From a checkpoint of a small transformer trained on Wikipedia.
Training: a variant of Adam for these matrices, 346M tokens, 10544 steps.
MLP neurons of a small language model. Each row is named by its layer, matrix (gate and up: input weights) and neuron, and shows model dimensions 272-367. Each number is 128 + 32 x the weight over its row's rms, rounded and kept within 0 to 255. Numbers have three digits each. A neuron's up and down rows have the sign that makes its largest values positive.
After each neuron's rows, "fires on" lists the tokens most often at its 100 highest values on Wikipedia text that the model never trained on.

L6.gate239:130113126130139119142133144147086139107099095111137154137111065115128098098133114112118117163133105081175078099089077143131108092178130149148068091151086142094127189178088202111109102107113078130100169148135083065168154157133129109186169097162136181134105116085111128132152127157065106110
L6.up239:139083119120107145128102099145102097121066174125143138152203129128120097158167149129153114113141119159080092131149103144106179125170122094114099178135171115173161114120066096098072132126126177113099170151088111069143069131131164119144115193078199113114098116081124181128123154125148120156
fires on: "e", "y", "r", "i", "o"

L2.gate139:105112122121101124133087174129094124180080137106157101162176127154183141117119161161105137125161111127081135063127103144125155103161169108171065114084139130132119206080165162138131138112093079124160142131074121145115168196125159107060159103133138117139119146126123126150149186132137092183
L2.up139:188112160085181146146025141106070091130118126126125157159160195169142126165141161161137103097102109116153180158175139113119175146087162136182110089118116100154090081153176116190089163183137125213104114149156098154113116167145088145062140167103113087128098107181150214234100107110149121142
fires on: "ham", "es", "e", "s", "ick"

L2.gate192:183142168138163118108166158144160122119194165097155112085132131106117132096148158192105127107188137085187097093096104151122170165133086119107088160110165095117098132105123183164108076150083094125161140100152113086166176144102106119102069072118104139111143135113180159033093160059151107129
L2.up192:142147127112111112137081196132152110159123176163130147130107129071124148130107132155120164132064158109136078038154123094115128143190175086203115104136136109096135120164144108081155110142109146177200117090086158124112130063108080141135078122107122127114101164171143118154135085111171091107
fires on: ")", "ub"

L6.gate326:124090134059120131069130207103167076166176121181072156125105103122158120094186137177134100084117154157075065114177099136156132138138148174145156114080143175141100101064152178118132148132111150128114112165110141097171100139158123135079132166124148118148042130105112188164138176101141193159
L6.up326:123164101092116131125165146048105143072167113094149123106155169149119069142165126109139175116147100120160094072110121118163136058099144102162157110080114179173105154116111103189122089171139171178172103128100124130148147130198136086168125111143188167082124102093082171150131122114107102140
fires on: "s", "es", "e", "ing"

L5.gate80:125058087163136162137091129094162101093173111190139065118103109148074152136116187196066099107102081086125106103060114142157151126169084122174111149079133161148159096108112048131126169167140120167089084129080083206157214132201114109159127125107121094142096142138167126086107122114059185068
L5.up80:122120131155193089104150102110107170137203043130163085162062158155093206160137095157129075121116136108069156101074150157169163109164080110167129159131139137115118045126058075093141101155122128112096141147080070140159188128157156108204172114118107091136053083130065161144133072087110143056
fires on: " A", " a"

L2.gate246:186075103163100192120070121158107179098101151136147127156109092068184174160132122201081103117193147121158125110090154160150146132171167152121133128137138019112162172110111147153091116076138106177161121124129141073145140144114148138129132146155129125116080152131127123122158121132145086093
L2.up246:111130168168119110141159175102175127065132152155126123107150120130084129142165112106134074127145122141180076161071183108170121149170212152123170138130136150146110140120147126105138107116113094114110145107111242084185149151109140121127126155128080137108160151155175133100121088125150111065
fires on: " so", "go", " bo", "do"

L2.gate210:113151075144122134142138166114024114094141124123139129166105144137166124160155148148145070121145125073106102136107122151149137130164088182104094092132119152159121118106124101140133112120128119112141150144120105185138152120163125134117186130141111111143162103110099167136151150142151179154
L2.up210:135134100201135103121192135124097137067101089117129118166129129130162119144165086115131123109116144074109150145066102184156177159124115164122172148074109085163112084060150115148129124158139148124109135109140058149143152133172139163157152164158108132115139135117119152119077172125097133098
fires on: " Ar", " A"

L2.gate220:165111100126104128155099156111114157146129144115109152086162160148105135121157107100091117070164137114120072085082157112092179158097099108102104169177120104090131096129082109111163126116107104117155191128160163124145167145122126119071087124165066214178121144159134108130121102133173137110
L2.up220:113133115133136118123207124144113099141157089130116115114127130141101126124130110139067198114168146146142101050087130108149158169094095137075148139156143115047119104152190134139152110166157126060123110168163134106097201175138147116150108185158133162131169160104218125109125082141120109159
fires on: "tra", "te", "n"

L6.gate20:148149127162104076134115171131079145129136098073100161110108147094142149119081105162157093112114092076200124057134123082180125173181111133106127155110188087122124175050116102127129086096101180100048155163088218128120203112115129159107135173155114081106128177157094143126138142102049121094
L6.up20:122184113159165143109146153197148131138125143103155092131095126072125128136094085140170104165084115097118138120091106090149128178148190118110121155204162087198150122057147129166123139138111172140104148133163148168156130111148152184151110133174103141181122131116120131121048099147093091152
fires on: "t", "ri", "la", "do", "lo"

L2.gate256:114092146144121141122115155103059116154100072118146155150116104126126133097186148184094089105133108157110152156094131145154073126120117151192183153081121117122124203171170141103133168103133103071123197186122092085137169151135163135144116102155123140129139139118161070148117169102101096134
L2.up256:221118169114152132117113158152154122172198062099141127155130130085114134143149122104074111106142140164148141174152161103115136146092120201130162105163175095159169175123113167182142127092170095130148166105137103107172166116077131054063105108152143164135133113152121085128118162118137199160
fires on: " Co", " Di", "cu", "ion"

L5.gate19:127082147153145173108112125076039107132118135045152142112094126089141119156114153222121146141133113065148130117064178135140126130112093093064132161074108119085162146113084107133141087119121131097072150164093180150118167095154151113111086146193152120069121163175134129103147096112076089153
L5.up19:158115133140164121128138169094091141176180143091130118122122191116100122129094149220131100113074129121132172130132148166165166165079156107045117078092096099153114168138114106092142167108111177082069115132089170151129122071181149177159084171174148128107178124176038140142135104101092142166
fires on: "e", " Pe", "o", "te", "|", "ol"

L5.gate142:119173119123136129151120108095127102185112078109145108130104098198151198144108133088180180148140083111110111144204109120143024143192101168120165087145145176134126139088110141116138131213113154149177189111170174119106085150103112074119102120154105160147146098087106123147152145130128080100
L5.up142:127116188124176074090105181098122140155210152119143103097082182150143106099128150127083121098140142080125089074140141143057108148124123199081203105118115125096105098145131160126132165068154228131115156178024136105138160078170166115145116072089095104118153085106157096113104094083076119112
fires on: "ber", "ed", "ze", "ver", "|", " is"

L6.gate231:092142132140112112115112081175133080141127112111116072118135079085177158161161082149111103174153175140220120120093152195137128112185159121144141092086134112118124085084147137119080169141136096080126130098093103110145152070160134082121173104192106103084098110090146159128133124173096151117
L6.up231:075137068183076121129131150101099083096139150095128161075130072145170166131116109182106107110119155074152113119175197132096173113099067078101058121169165119207160114179121127171107109164150109134145140179092107104086145137152125132154175053077167139102122139099109115134070125182083160157
fires on: " an", "-", "re", "man"

L2.gate116:150110145147096115126130099081170101161125108112156136169157114130147088121153195111154180105130139227068186133172106090153116118092166133142144205175114156152138177128125155166180134111108193175223101170178106104125151148064069123167120106084133131156124126082174153151164157178191096130
L2.up116:136094185032131137126089122118171124222117074137111116114154102096143143121117128137164150135128134106087114124127083111132140134121181119144084093125102182109183109109111105141128136145113196159148109176170090189055148109150119092080101136085114131115089119134118117136172188234131091146
fires on: " September", "it", "s", "ar", "st", "t"

L6.gate318:182115046164039177113154151137106131116068116141087115090159040109105114130097134207110199132130136145134119115104153127146210109116094183142102112142171155140148079110082129181145147131098116193109103113119117131110111145153147119149113141113198154164086174115134119064127135110082161155
L6.up318:109197065108106122139127104151156153121061112112176088166131128150160107161196154087077101148116124140125117130120131092077151095078140103128091128156093102177106080196172103147160186115125086214160133082158116162159092172147105170124183114118137145165109110115105096095086136143144105134
fires on: "00", " 19", " 10", "o", "X", " three"

L4.gate348:102102094098115140156107156129095089098118134088082126138157092127088099155130160136103110105109127084127132120107168154174160089134077172135124108123138109126166164114136138149083186141073126104149177122111190137142154103157116114147149164202162130140113120122113174090110164136148159098
L4.up348:107118132111140119164100138111131088088130162147082138142166067104080083173148139068067075080068152100142119140112172159162151112142113156119084090172149120093122124117153179139091171136124188132132162120154182120134163109162119110129143123190130144135124119113117168111127143168151174132
fires on: ".", " about", "ed", "s", "ing", " of"

L2.gate347:184120172092091153117104139099131119204059146132145128071135157110116143147175171164145097049139147142113145120135095131123181167095144125148141118155130125127097094111144169090126104132056113166133110115179169137141170076109143095134134149080124066089092115061122151096051141102125100118
L2.up347:119170048134095086159175112118156182105119161125138089134190144141178071110119118168184163115108137117130158160127089135133119101143169151140038085135085175145171183086139125159121131146113137194133125116136125172179141197094129082165124167135109156140078082107072081119061152112134098117
fires on: "ck", "e", "st", " of", "r", "s"

L2.gate36:032167063168136108142083150183108132109141116088129201099120139112192135181091124090130123183085119087143070118090157117177120185186108138097119090157091090056179116115121129089128075118081103128185133132077098083104160124197122116155105177107120170129170166090178212117108129145141129213
L2.up36:110121148093133161116155121085121146092177141111143085156122095107141135121141077104113174146134125161120150077099126169039143149087126155147144054109071158096166129174142130094101167119115161153159193096120122139171078128144153100169129122152112031139127108142052130108119134090128121139
fires on: " It", "s", "e", "t", "ed", "ers"

L4.gate76:078125118159150152131145141110066146113109140062153106150175165170130130142156140092099112092090163117129151167107112097089097120142100035108120105109172073124134169184120053051148133132119206129167137121148114204093109174123108112133102159190161092156091129133094082136140125136092142094
L4.up76:101075085117185182076155183175103154147098097138096169177148119105071079129136131125094166076135116157097146108068110113103111050116102147098063105178142122094077089112105087126125092116149116172143115105134098141220109107138055057091122165128180153097099139126183140101127137116147130098
fires on: "se", "ish", "ure", "ate", " free", "s"

L6.gate168:140130135151076163170158122083117120151111122137112129148152129155093086109150103118174177088186142117121178164142174183161147170110133112169075129167133118129152136122173056133125118150093127125074160138118118169112178145086132174087171110095134134128087114121155064168119182130104107152
L6.up168:170129148083153140154188148090120115089110170119162114140149099128179167079129132143115085137149134091170146085139138081149159066143112149121181096188092132168118182078138117126157120065126120122105146174115094128125115092149124141120115144191120159164073136154144090114103125129096143094
fires on: "ly", "or", "fe", "li", ".", "ick"

L6.gate91:111104082128102142069123164080115093123170092164115138089095099169156104139124132106097169106080113123179159143127106158169072125108085165060081068096177126143177158104145145121123098172148159120134122139160153123153137115115111101047091181077144135124079103104143143092110199099128143131
L6.up91:147177157074136157146173114146143087177058127133149183192146112190145100047130135100189149096161079093140073113119153181160111097137110132158094160086100089137153102167129108172111146152167199156144160109174095121106162108136150190129166160121114129109118122106136153183130230064096119131
fires on: "s", "tic", "S", "und", "ing", "ic"

L6.gate130:091096109189178124102134143149093092111174065135126139176146087147108113106183084144146118063138179161119063143127109170145171200162145131070175085126161157152159147097121145107135112082145114120116105128135141140182081084161088105116147111126105132136138175099145109067116141129129086115
L6.up130:163146148152131154094083121148128143067112093094147135164091151084175146140170075100150109159092111138128145082154104153159144146062135108119137114123064078131118107096161121105152098084152076137065160128092142091111135125159085126053092119113152147135136152142115120103136134094156131150
fires on: "c", "us", "I", "um", "li"

L2.gate229:084099168108174164140125139120087197082037127130140149151083078142160114132086142143089154151158165087192080117139156138126068141120081104118094163123118136085170194102139160136132083139130110136191117122121125113105136146158102104107118128193089142066150084104105069142085115134139168101
L2.up229:118090160125081127103137085067118157141130140082134160099129139157174146132134124125134095132061095149104114170129148183187145210113121091122090138103088129093116152099094179121137150123158138164126113179109171163088144085124153178100090087109163132109127167176156118155173139070163140142
fires on: "et", "n", "t", "ol", "m", "e"

L6.gate209:077089132106116151112094093132094090108071083112121169082106111118147152114120152177121052126202078064149134173183151187157175119165114211121098078156115147133160144133165140133157168059095153124157167096106141125095130099133116139128129162162135137109138146112164149130151141134091068138
L6.up209:122153141189086062135155158135138080125204139154119074067137107128102117087143108129189118092155069154104095152128154115126150161100140120136109134154116165182097153146163109136112150130173148121145189138103132085142151086162109162134139099135115165145132145101166139181074109102131040083
fires on: "c", "ff", "ra", "m", "vi", "an"

L6.gate338:121126104139073096129098134085064139152146187113113056040119071170137156145077179144053080100152106073098147132094199103151125138055112149098176130088177054159117169160133070116169122126112137135103075138103159119112171151105171064114186077124150132168130061099141148108161133173084139123
L6.up338:018151144135097129134083101069095175113116179103172113036121192187126151129093083128132112131152160156117065154134107145159133076150128074090092136104134128169114106181094112135165076119149139143091092114158136106103088073170112174175127109126122126116159145157134163112118115069089138149
fires on: "o", "on", "te", "to", "ter"

L4.gate99:142138071201105172149129099122110104101110154138121140110178137121127055104117129076180121158135153105145125180156138114144150099156157105144092113092205124137103178164221097134109128140174132122125159155163165131133144180078147102104165109106132096169153155064103120171125163137127126160
L4.up99:125134151186145127118175153121085166055164125153100147115106102115134122150125091132111149073114089142132059130141146167149183145139070165134136119082102149143101173046095047113107101120120153059142133133134082143128125157171092101160132110118133197112175160102178112086141161124137112086
fires on: "age", "ian", "ial", "ed", "ion", "y"

L2.gate0:113103136126098117160109120127113064131099134124124085115111117103120109132133194066094158127125134175133135120127129108128113133138196132170150182157084203157167140111120153142160133154080135149150123104181139129085092175128098084158129109136105142177060119084160114154212132126120122136
L2.up0:211140111150043080144061082148173134115087120161109084129132064142125151112166138047153194135112156165151135129188118146088182181150154141165166198139124173118116075144168152075127178079060171172138126124131142117128084142154084133153141119067122130194091129088161114170156172126200157088
fires on: "s", " 19", "n", "st"

L5.gate251:107151131112154144133150125154121166135127102058160129114134184106151152129103145116095083167095131078128164150117129093158149108156103154129145123112137121116080143111114099174136135084158132106052173142132150084103122064118125115073157152128123104124168100128153122119159155137050110130
L5.up251:127112094081124156170164063113129161197133117163097100155195105143150071075155141103096081153163141116130123134120159175203064124161150154130171097120131110103092159144159125141159091123176085126122101121194151102088112129098047147084114155125157167133091093162129082115109124211142112092
fires on: "tt", " His", "ep", " January", " during"

L5.gate234:117171152174119123105158185124141109176119160091142172100126124178135121129157096136108118162147137125105164177118145143174177134091138119173101122170127148146120147149117139125135177127108161114197172146111199065103137109134159114110125140199142101143159135156184155147126119114052139155
L5.up234:137085131164135117078182081150114063167093110148141078158144081169122132135096114158126155098133105048123094119066126108148093125149131175140201126116224100125101131124143160167136090104177129112161109126139105121170155146159127068120115120123088044103088167140151095092089161125119099148
fires on: "et", "as", "hen", " met", "s", "put"

L2.gate223:098126086158138127098102139181141124101081188135148125126124091101183183094111148077086142097118087107094099120131150140100166096106070166084135084162075129067151125153090138148162108082193102108117206139156134148145112165127146129117106090179168119111159143168111130100126136109158141147
L2.up223:142161113133085147120123117177128122130123208116079062084150131158128100190050138090162111177146139121123150172090103132144080152154105163110138177125130154188170093065124143155134141107098139201179156108181168172132157141140067154089117118084111178108126079134149071078073098134140112088
fires on: "m", " h"

L2.gate225:183133139124144163143106111172144101139097131082154144186088074122112100122174107177141096129105200101130086074091110112142168173170152186114099135177102154096107108084172126113126099167142137184106108127110116164130126127091137089164110099172114160171158140154158115133084194144114055132
L2.up225:129139151142111143156081150163178124128155119108148157113155065079080138187125105140143180078143164131143094100130122115123186154162109101196093079130094140076136147104211116089139199153041132149137115108137115150118154214127079098141130137138131144127133083120164143143099184099158117137
fires on: "end", " count", "d", " d", ")", "ist"

L4.gate375:129145153099099158116150140083135110120146117132156134105123192165125127138157203116089174171089135163123113161173168152128134140067147132104121126113119193103135195124107149149135135145074158087116122114102147168171222184069131148087161160133137130079114102145055075112113116064158193113
L4.up375:086128107152140156148142197086173171123126159103148153168124186122136173093123103133067157126156176099202079115160139088139128128106149139102189118180130115149125156163041164135109074085087068133150196141106133140096134097116123132099175187124092166108145154125090139122071110150122104146
fires on: "ck", "ick", ".", "ack"

L2.gate224:111126118151168119121137214111062121118133116121113161158110104096126132123088147161093092146122115098178112088108112124146109103179083109139079132075131075109082149140105147148161195099166051084051153090105052166092172176137138140101118149128107113127083121165108129102136110160070091136
L2.up224:110171100108141102106065114149107144076087116149142125124088202151190155131112122130144175163127100121134087089179147078151136178129209109095061107099107071069118151154158135176107121082152114167091129146074145110086115135110139183148102125168118122157161127186135147124085102111119079183
fires on: "ship", "se", "ic", "s", "it", "e"

L2.gate275:115145176117163114103070167093185109139142111121144117168085138150099094105175160181117071097065147154116142058126151130132130162106137189130077142080144117138167131120126178102143168127103174168091138108093140100118165064070143117128109142078147088125111091163122159135203160052150173134
L2.up275:162152143120098118110120119097114115096137111107089155125136108123152145121135117148115101075108126181120117105190084137161090153159138118086163079137071169125127130127120146114134201162130148144105205187085172111119056105109124169109126167117181095091148111148183123103142132114134142122
fires on: "ed", "ing", "ring", " found", " release", " announced"

L2.gate68:190162148144132118128029140169190095186079115142107109170101093115183105174082143082100181167097125145101086097204094101113188194144180148135062162157169125136100122103150169102113134146142126227153116109108207181097217119123163133086121155102115171136158141157141076149142069178108165155
L2.up68:170088140073140137140145128157106155082140159088141113121155139092129104169142134130140133142111091127127117129147167093073178141135163154140191162211101159094123084195172103115102118201112157107162156136163182089112135142125140099118088165121146125087178113126176132155093123173069113154
fires on: "st", "t", "la", "ed", "ate", "f"

L2.gate237:086165099118146114137120162152158178102124120136139149128163129135152119111180151113106174126108173185163102114164122118087090148193140060074061099125128107183179172098050094093076138146117155157131088097066124112076095132101064158130148096147140102147121053135132112120127177146146106101
L2.up237:140118074118144142143122106160129200110116162138136111103145096138108146118085093112102118167141128132122128131131162116165155099128130058127163098129101110181117099229151179143137108153139157127084075114199119150095195125115117119111127096120164082214094093167155129094157140126157162146
fires on: "ing", "se", "al", "ed", "ic"

L4.gate328:108174144130174152112135131141129111076092077169190152172146128083169140130142156105109195119132140201099156134102148133173109146065177096136054196090069125137115156130168058104146144150135123121186120150100187111133125161114125188149125165128114145125117092053128105091194122138167132133
L4.up328:141145104170192170104115119149161123114116120173186109120130121113144129114113153153099120044154223100102121107138181142167124139081152164107092128139130110155116139141145139123190116133130097119078159139132113134112169165109066184135165170120130187149142098113043135084108136172150129165
fires on: "ue", "is", "e", "c", "ise", "ie"

L5.gate202:086143046139106096145111142115077136116111132084140118123122098119118133155148155117078114145176118070229141089112138119183122099153097103146132119161186082108158086077109105160127107151077121113088194109125150108191121110123152209116148185155110096118149158079123163101141121093092164110
L5.up202:108129162117188109130112165107095130121085152063155127151097157102123132165225182120112157143155156168185177098112133076158097142155177127124171164160170094082166101107147128117153133131103105110104189148107171096158089068084220169164117085151089098089138083090100130162162087087178145153
fires on: "vol", " mo", "ol", " Val"

L4.gate133:120171062186114135098157130147120155102163104045121196144147197128192170190127145166140134174117151113159148141110126141158215113106067068088108093088140106135118159134154115137127159104122194184166104134138168133097162217172082150132103127110118123116162117109108194145120143184185090158
L4.up133:145137130142126169102165141155093116132145107137128134111145073183098136056162174136144150133111130140133148077088120086134180169100051110194155126106141094089132116097087095147091110121163089099109137159148148120137132161130115117115048092108185093067082144181175130130143177119130119105
fires on: "ed", "s"

L2.gate323:214144088110070114109140175108119145080150146158135092045154162142096104084107130111140064126106046064095119132105118143093086167068088083117123180122118196134119111077182140095132139169097127141162094135082115103186177211141136119069170104119122092113070138156126074114174117066103106159
L2.up323:175127144129068123120152148091142075156144113178116105126156091109116091107186134097163100131137138136072101115104133123152101096152174141145123135138114169107084127078140130098072096092058078132145134130152137108150138142088095087129140129104188126123126187126192070102120187145133106138
fires on: "e", "al", "ck", "el", "ack", "ook"

L4.gate125:174119104110119134147112138139120112106176157158085118099150076177190145162149167160151102155142159095147136152130143147154128154132145192081143146118089119073187170098134157138077176120062098143169138097147125062142136146110089106148158162195158124147120118118166147175078101151168105121
L4.up125:137148141104113168138123142110120071106138117160100124138120131150192115165169135055153096138136139121120159112113174126095105183168105127102090140143076122054179086117133177126106129124125146121116154125189117050082101128165059147107107088120174143164062140140196147205094094125167059114
fires on: " |", "aff", "s"

L2.gate303:131146144166131147103147159073122163180064133141147090066065149112099160123122172135129102180147119070150147118103114159157163122127152114112091116176130145087102103153133128136182118097125130140119209104207153105144122116130111183089140158103116067117151181098210174087137138106084093061
L2.up303:089092133095051185147103124178170108131118123085140131154109168117186111169076106163146150176134112128124130094161118116138122133143081137140146149110093141046172155157077132167086135094150123165182116071108118183081067127120147142131064118141158166076156120131140140155176151128126156147
fires on: "ol"

L5.gate129:137176096115132092144135109147081117188149127070141135147166110118183100138134099109156073088160162089152150128140119040117168107130171118130138062132171064135071147107088136136105083124153180143099075058153110120102120119149128067133204124114109127154129155121153192101175080130100098111
L5.up129:199183125143150071166163059162077155191142092087137100107140159124097097122133137149060077147191144160162096115149125119136140192129128088129139156127126127191101128120155121147112135145094105135144149089080065124097173123153129120137151132119072102113147105138133149101154111146063087105
fires on: " se", " Ko", "ó", "d", " Se", " Je"

L4.gate186:165117123160146153156168035090150099109142135166136126128128083167128125107145200146131153073156115135148133126107150104167112116123140104156089135153145153101140070103117137121130101145117104163194098119105137212132165215131086093185154135089151109125107129094088135154161173135200157128
L4.up186:182103102207102118137178114089128127138178121081157149178113148119099157131163152104154077052121141171093186144134126100150132071151156094172116138108164133099144170157150077128090162146191108096103099118134085124080105208154102106113172167112143144099178164077140171146124123104157137130
fires on: ":", "e", " in", "it", "ga", "lect"

L4.gate340:173080086128140155117121100168180073107141117096138146116136142142160192105133156137104213115116089135205112075170172142111133123074059152098083163125084159130159113116111078121106164110144164110100135090102184135091133143135148128078174103131115175114167126120086135103123178126167157117
L4.up340:212124172164088163111151156112121071135139142074129100128150135144092168060058132113170085113065071099142130185118126128155129091078166065158140151095135167115119137152124152115086166112126126112055193152135185067146152156149129096086092137097121117117155195119161167110100118074108120152
fires on: "ing", "ed", ",", " 19"

L2.gate363:104141029191102109091161149138166138094073163113170142160137090084100158125162033113136095087096135139127140115077147185116095077148150159149161152142134063121132140147123115158103165120100071108155110100095102086148102167079104181106183043210176106166114111124117124116079153164084163096
L2.up363:046137127141176114125173179130145088134126097097134113112181139156102136147067087158133159117198107144119113145139112103174101080108164110152147110114179116157163159135113104126142168081083136126172092101187129091133108139189142112176133081107096140140173147058129145141091051132087050134
fires on: "n", "min", "ally", "m", "der", " what"

L2.gate291:109092097149149132128055124175135104182109107204127114173174099129122153160137086116110160180084113099127163125119123121144113142131098164150174128156188097151060117182156106097121154200128092140133128144131131077099146133153106111099126109087186186159164177111142166149083131147120110159
L2.up291:138153112128138140146113164118122195092138170105114112149111197230126094103154136113126110115135175053117114077080118138132155166094132152090130127087163120107145083105055106133151131086147118192193135148122080113102157135128145074158137107160011171125174124089114113095110138111172171160
fires on: "ed", "lu", "ing", "ver", "vi", "men"

L2.gate353:084147080137164190087136116146154154086149111144146118122131112120148149120183154119150108080153092132136102156104121207092088086166078093164129155080112110115150140082141054148131151122099131095101194147113081162118072182099114106101113093109128167125115116104083143108122211106145130106
L2.up353:113155083189122096105150120169111187087143187104135135067184106149117123143088095038134161123137188151140132162117152101182135140093118142152070076133122121112136082198053065169125120091058094103139170072105090192107105141097089141130133102122120178089183133086124121091118129203182144087
fires on: "al", " h", "r", "n", "ic"

L2.gate4:147046139149120140142105131125146126144062096135156133115133076144144136149105172177128093143180116133174153151186092132132135099130140053136090149148113174124129210059094104094121145080168113153177136108131199097104159125119097127115135083115092096134105110041121146137203148172191144061
L2.up4:107153083130199140117106155140124141111113140154160121109119181110130140146171104139104105157141100161083072105135194119135129211070160111151101129125084154142110154103103099140144096101118191108066134106090119096134135153166115143110128142191106153115090135086138153096116099094088175172
fires on: "ol", "ll", "go", "do", " him", "co"

L2.gate321:142106130151111117162121154080120124098095106124108153154135152165129123139154090160168187122104169137103159096148157139149084143138117119132158153096172109145110128111119162066147158077140110127108132177097088073125155153118130117106103171135150135099073089122097108058117147126141098125
L2.up321:178118127159133128139140139136088091081140125119096116180134218151059092106157136121142090101148125193159141066177128113130071144128105128117108071123115127106114191111137129126137159114180081140149133160133108166122154188099099174099099126206154116163119100092138119096103156121187182102
fires on: " Co", "co", " di", " I", " Di"

L5.gate242:109122090135155160077127145106130105179214114165113142068109191140151172142144118140098081127165084178102115108184127148122070137108122119102108117099163094120078158059113178095120185159125158160083087085149120185125187132168092097159190119126125129099155114121197161147159121088168187080
L5.up242:106065165060121142116117097107141119132080125121124190105107123140117137136179185070124100133133163125158116109148209107122137133085139131096122141152088146153160157160120130119147152181149176179155144152112161148105110109209117066147095196140063178126127095137186174145189108144181124099
fires on: "ing", "ed", " left", "s", " up"

L2.gate41:107084075135120094122119125114095100143076136173107107175136121122191065143117092080154130114082116136102153142071092124163100171131178184109131140057122150124085122074161126139112087128153153133207084077112138122113156153103157100081111067117168074168128140115138134184133169114130172109
L2.up41:163141077091165132156111151176125188084139110135108124129162085095147077152108097178127172113160109074107117154104172095099090157121134106112138138121092180109126125118119148100103097154139118138129081176155086087119104175137104114130208079097138139127121090176164084202072089108083151122
fires on: "m", "t", "ed", "men", "et", "á"

L6.gate102:185100072126129120164153125120154118109124093147151138164104125144096101124217071149115113136141146154099139104144161128122124120149130075129086110152129113105125204100164077120152103150136119101166126164153128177155123108146109082142104132130143170152114196142090219132126142087199131101
L6.up102:168160152082106146120109074142130133129174062132103126140137112116134092151111125130102168136138158139095138135136124132166109166149089179130149142084081099124174150109160209134136163140160136165122111151126176134177129160137099102115127165163144185077139134110143181116092128090049168138
fires on: "re", "st", "n", "c", "ac", "4"

L4.gate291:104105110187137102085131142166135143173093110178131086101083094127096096127114124140111159122168162100083119108176106179180160114124122118135042151104102065072144102106164181174143135156075122082075089163143155152202110101160071163076088103085174156120189160093139183075170162080066145175
L4.up291:127149072151163135152095142121158124151093097108192177098083147101134178129086113157133155096195141129126123091132108094141090152147088093123091125150122135143151131145065113146187121093098062121146111079100147146169124119167152126130090131139112161032129095147118115060151107102137146173
fires on: "1", "par", "3", "ol"

L6.gate253:122101126174102167123172122136107112138139094165082090115168085164139120104126170153133143142121098145121086109120096147122115078160090125144124109076117108136117139101160131088087117130126132080091186081120129130196120142120108143171149195080128143142169079098166068140115183167118121073
L6.up253:159104101149124090144173116094075080142161137133152138115135139146113086148118130115107134145161128110126091117132143089117136150117119130102099153169115137091158152055112126073146169113139154169184130128135141130123124175182103124118069152129179140187121103088146202167141122134162184138
fires on: "re", "e", "ly"

L4.gate136:207118078080103138121087068155205116124172090132109104091128142154127110161168151118118107118113142124106151069120077178110145123133136137188059088112123107116111182086128126076131147172161122113091104182151155150083151094136064124147158075088129094101097170083094106142146180120132171109
L4.up136:133094158151148118145123159094154104132178117191130176128172124101164100149125112114162146179122139153107087186161162091136119206157126061149127139120098084164142136178148108167102187158150080153128146138105137101198087117122125209133129109140153121153103087159181114142108101111121117163
fires on: "round", "ing", "present", " Total", "ous", "ring"

L6.gate69:104152132109103110138128162150143081133095154164111170195196133120151101095147077108137095130135155156103085150111137180180155121118127203153155107134101162115111134102152073109106196078107114060147134109109122099185084058123127156082160138206098167133163156138184173143143124118178101082
L6.up69:184137099110178131083161140146148105135111110188089159174107118095040134138105076095132087134151119098088081060103102160114120147117107153148170106138091147075121113090104110085115082158152129134186098133143128096117097141193130143087104097107139127128126135122192102176118081106115114092
fires on: "et", "-", "an", "le", "p", "it"